Weights of a small GPT-style language model, trained from scratch on English Wikipedia: biases, 8063 steps.
MLP neurons of a small language model. Each row is named by its layer, matrix (up: input weights; down: output weights) and neuron, and shows model dimensions 128-191. Each number is 128 + 32 x the weight over its row's rms, rounded and kept within 0 to 255.
After each neuron's rows, "fires before" lists the tokens most often just after its 100 highest values on Wikipedia text that the model never trained on; "fires after" lists the tokens most often just before its 100 highest values on Wikipedia text that the model never trained on. A number after a token or word is its count.

L4.up504 [146 102 109  87 163 122 139 117 116 161 144 135 160 128 213 177 101  77 119  97 152 117 119 163 123  92 156 116  93 138 127 145 137 106 104  95  82 156 138 130 109 168 151 102 110  99 179  89 154 120  66 134 169 168  87 107 109  95 133 122 128 144 138 154]
L4.down504 [126 135 118 159  76 118 169  94 132 107  68 106 129 111 131 147 169 134 101 157 116  66 156  66 164 190 110 133 150  97  40 185  21 138 138  82 148 122 145 173 145  89 151  76 105 127 208 130 142 154 148 109 140 146 104 159 119 213  95 113  99  89 133  91]
fires before: "ent " 17, "t" 12, "er " 7, "enti" 6, "ch " 5, "ter" 4
fires after: "p" 25, "P" 23, "pre" 14, "re" 9, "B" 5

L4.up547 [109 136 133 153 176 130  84 148  95 140 112 120 180 122 137 164 127  83 130 136 153 116 118  60 128 167 129 133 142 135 145 120 122 104  58 150  85  87 159 157 120 102 164 143 119 156 111 108 124  58 130 135 146 104 139 119 145  95 125 150 147 124 136 162]
L4.down547 [110 149 129 132  90  88 109 134  83 196 129 158 128 153 106 125  75 180 146 137 106 121 116 158 148 129 104 139 161 146 124 192 154 138  58 138 118 152 176 121 174 142 149 134 122  65 151 165 106 119 150 126 140  71 164 109  40 151 114  93 182 117 179  34]
fires before: "t" 21, "s" 8, "z" 8, "of " 8, "al " 6
fires after: "M" 29, "P" 16, "ers" 8, "f" 7, "Br" 6, "F" 5

L4.up264 [114 174  74 138 161 133 107 134 146 125 109  76 120 115 126 133 136 146 169 187 204 133 109 107 127  59  76 147  90 104 156  71  87 170 176 123 114 158 106 138 163 157  88 132  60 106 104 110 141 114 111 137 106  87 147 127 120 117  96  97  34  96 120 132]
L4.down264 [ 99  98  89  59 177 138 153 111 111  81 130 164 129 136 161 152 137  87 120 127 117 160 114 158 178 159 125 148 126 127 115 117 122 126 103 150 119 144 141 139  87  94 118 143 125 116  97 173 134 157 156 139 131 121  94 107 136 136 143  69 123 143 165 161]
fires before: "{" 13, "| " 13, "k" 7, "s" 6, "|" 6, "ch " 5
fires after: "." 22, "B" 13, "T" 8, "7" 5, "6" 5

L8.up96 [104  74 161 128 140 213  80 137  97 170 170 111 115 142 152 142 102 139 173 137 157 154 105 167 139 127 152 102 143  73 119 108 113  97 129 163  94 136 135 139 123 139 157 137  82 166 120 117 118  95  74 123 161 133 202 108 130 125 133 122 108 152  67  92]
L8.down96 [132 157 121 145  94 128 145  84  96 172  59  98 107 163 138 182 107 129 134 160 119 141 131  96 111 184  94 137  90 181 185 145 139 137 143 133 113  97  94 161  97 109 106 165 100 102 123 103 149 103 109 163 135 132 136 132 107  92 204 134  66 144 153 108]
fires before: "op" 21, "in" 10, "or" 8, "h" 7, "g" 5, "in " 4
fires after: "ev" 23, "or" 13, "b" 8, "R" 7, "B" 6, "W" 6

L9.up9 [ 88  97  63 132 134 175  93 157  76 163  83 179 134 139 126 105 146 136 125 101 129 166 135 134 161  75 169  70 155 106 144 114 164 162  81 118 104 137  91 186 131 173 111 118 104 102 129 195 156 149 125 108 195 147  95 168  66 176 162 143 174 157 152 113]
L9.down9 [149 179 133  99 133 108 130 127 109 125  88 122 140  76 112 179 118 127 167  80 129  84 117 130  94 131 114 114 109  83 115 170 134 109 136 120 102 110  62 128 146 102 153  94 180 150 145  77  98 166 110 162 117 137 194 127 111  84  88 135 171 113  74  84]
fires before: "in" 19, "n" 13, "s" 8, ", " 7, "s " 6, ". " 5
fires after: "b" 33, "B" 8, "W" 7, "te" 6

L4.up204 [182 152 131 149 188 121 107 154 132 142 137  84 183 115  92 114 136  92 101 172 150 140 100 144 142 165 173 126 150 124 133  99 186  62 133 162  76 116 130 132 110 116 143  96 118 126 175 149 135 162 111 129 108 148 174 149  86  88 147 174 124 150 116 145]
L4.down204 [126  97 130 160 100 157 159 124 132  99 200 126 114 153 108 111 112 114 121 164 137 104 118 138 162 135 134 162 158 133 146 108 194 149 135 105  89 131  96 114 179 114 136  79 130 158 116 134 130 100  78 146 142  98 131 189 162 138 113 184 121 147 154 143]
fires before: "ac" 20, "les " 15, "t " 8, "l" 4, "al" 4, "ted " 4
fires after: "Ch" 32, "ch" 27, "st" 7, "St" 6, "K" 5, "D" 4

L3.up449 [ 75 170 133 100  77 113 110 138 142 105 160  71 128 148 134 140 118 123 186 112 111 172 124 114 134 108 153 136 117 140 121  78 180 194 118  75 161 221  93  95 125 180 196 102  65 136 145 138 117 122 130 138 109  97  62 147 175 164 139 173 177 123 119 194]
L3.down449 [ 66 109 163  82 112 109 160 170 120 146 171 137 151 169 152 145 112 149  84 160 103 145 110  91 147 148 101 106  45 126 108 166 125 147 106  77  45  96 165 172 150  16 133 117 122 149 157 103 109 112 107 145  99 172 133  85  93  82  89 108 161 164 134  90]
fires before: "m " 23, "m" 13, "i" 6, "ip" 6, "it" 4, "le" 4
fires after: "F" 31, "M" 10, "W" 5, "O" 4

L3.up103 [140 142 143  97 180  87  47  88 145 163 179  69  92 120 105 129 108 170 168 124 121 122 146 113 115 115 141 167 129 120 124 179  78 112 129 145 134  95 150 166 103 178 135 121  98 162 159 149 190 134  86 131  91 136 170 138  40 138 174 121 113 103 144 103]
L3.down103 [141  93 134 113 146  98  99  78 137 118 141 103  86 134 106 140 137 144 138  77 123 129 107 117  55 141 143  95 143 181 129 108  74 112 202  76 109 102 139 150 127 188 117 214  77  76  34 156 170 155  86 121 110 197 107 177 112 150 124 116 147 145 134 119]
fires before: "|" 32, "ond " 14, "|---" 11, "tr" 8, "|---|---" 6
fires after: "\n" 36, "|---|---|---|---" 15, "El" 11, "the " 6, "a " 4

L8.up627 [142  90 157 164 129  55 128  67 169  73 105  64 117 167 121 106 149 118 115 104 149 185 149 133  91 153  96 137 114 117  81  94 198 150 137 172 138 159 119  82 171 225 164 158 148 144 121  84 105 143 143 117 155 106 155 145 124 105 144 133 148 143 106 106]
L8.down627 [ 83  99  74  99  97 108 127 161 115 158  94 123  79  69 156 174 159 166 136 138  95 150 117 104 158 117  96 154 130 163 142 144 180 108  76  96  81 135 147 205 150 138 165 114 200 194 181 159  92 104 156 117  82 136 178  88 166 203 177 119  85  88 136 177]
fires before: "i" 18, "n " 13, "-" 6, "c" 5, "l" 4, "an " 4
fires after: "O" 30, "ou" 24, "ear" 6, "Nor" 6, "us" 6

L4.up472 [122 133 188  99 114 151 127 166 150 116 153 107 101 153 106  94  92 160 108  59 179 107 161 127 172  65 123 101 142 153 133 167 101 101  89  99 141 115 140 115  80 146  87 140 123  99 181 151 165 121  89 148 135 172 164 165 116  87 143 177 100 137 125  95]
L4.down472 [143  74 140  81 152 208 123 138 173  74 179  96 125 160  96 111 187 153 151  87 180  94 138 126 158 135 131 124 124 109 119 154 128  71 141 163 116 133 118 119 116 109 111 148 154 113 114 154 132  99  97  71 127 140 156  90 149  76 144  99 113 145 119 175]
fires before: "ter " 17, "ity " 10, "fe" 9, "et" 6, "u" 4, "e " 4
fires after: "the " 24, "s" 15, "Ch" 11, "S" 7, ". " 6, "\n" 5

L9.up813 [148  85 163 159  49 181 139  63  75  87 155 115  82  86 127 130 121 141  68 110 126 149 136 213 185 125 163 200 161 123 140 134 136 119 128 115 140  98 163 151 132  98 147 107 124 146 117 121 177 118 119  72 167 118 112 139  92 118 171 124  52 104  97 132]
L9.down813 [164 129  81 156 143  44 163 111 102 138  90 164 147 149 149 174 169 142 178  71 175 101 112 144 148 208 125 145 119 108 122 168 130 106  97 144 143 165 170 178 127 163 157 110 128 100 134 134  37 160  79 143 126 161 140 144 171 162 105  99 132 117 154 155]
fires before: "ard" 19, "ard " 13, "age " 8, "es" 7, "ed " 6, "h" 4
fires after: "A" 32, "av" 9, "a" 8, "man" 8, "ac" 5

L3.up178 [143 156 182 194 104 163 116  94 155  99 137 138  83 157 141 101 157 110  97 104  85 126 155 139 155 165 138 133 146 127 146 158 114 108 117 193 158 135 140 174 126 105 112 140 144 123 127 133 134  86 148 114 158 199 131 144 160  97  97 206 176 140 148 141]
L3.down178 [124 163 166 161  64 145 174 120 145 143 148 137   0 164 165 113 128 151  96 102 122  88 157 140 140 125 119 140 103  93 177 156 137 120 104 153  82 118 137 122 117  98  92  88 152 112 137 175 100 115 140 146 142 200 165 110 194  87 145 138 174 141 163 136]
fires before: "b" 36, "a" 6, "of" 5, "t" 5
fires after: "f" 30, "p" 9, "F" 8, "c" 8, "comp" 5

L6.up288 [133 178  87 155  77 124 158 119 179 110 120 125  74 113 172 138 143 148 165 159 121 193 175 120 138 140  99  89 133 153 160 104 196  91  96 109 160 181  80  64 125 138  89 121 131  99 217 102 119 127 149 121 178 122 122 120  91 154 173 148 104 128 111 133]
L6.down288 [128 120  94 137 138  91 112 141  58 117 149 156 133 110 167 126  90 116 162  77 203 151 133 102 169 114 151 146 128  77 129 115 129 107  94 192 154 146  76 120 182 115 135 102 146 108 162 108  71  72 102 144 136 118 106 140 139 138 102 122 118 123  88 129]
fires before: "i" 18, "m" 10, "er " 9, "t" 5, "a" 4, "ated " 4
fires after: "O" 44, "M" 18, "Is" 6, "m" 5, "in " 5, "ik" 4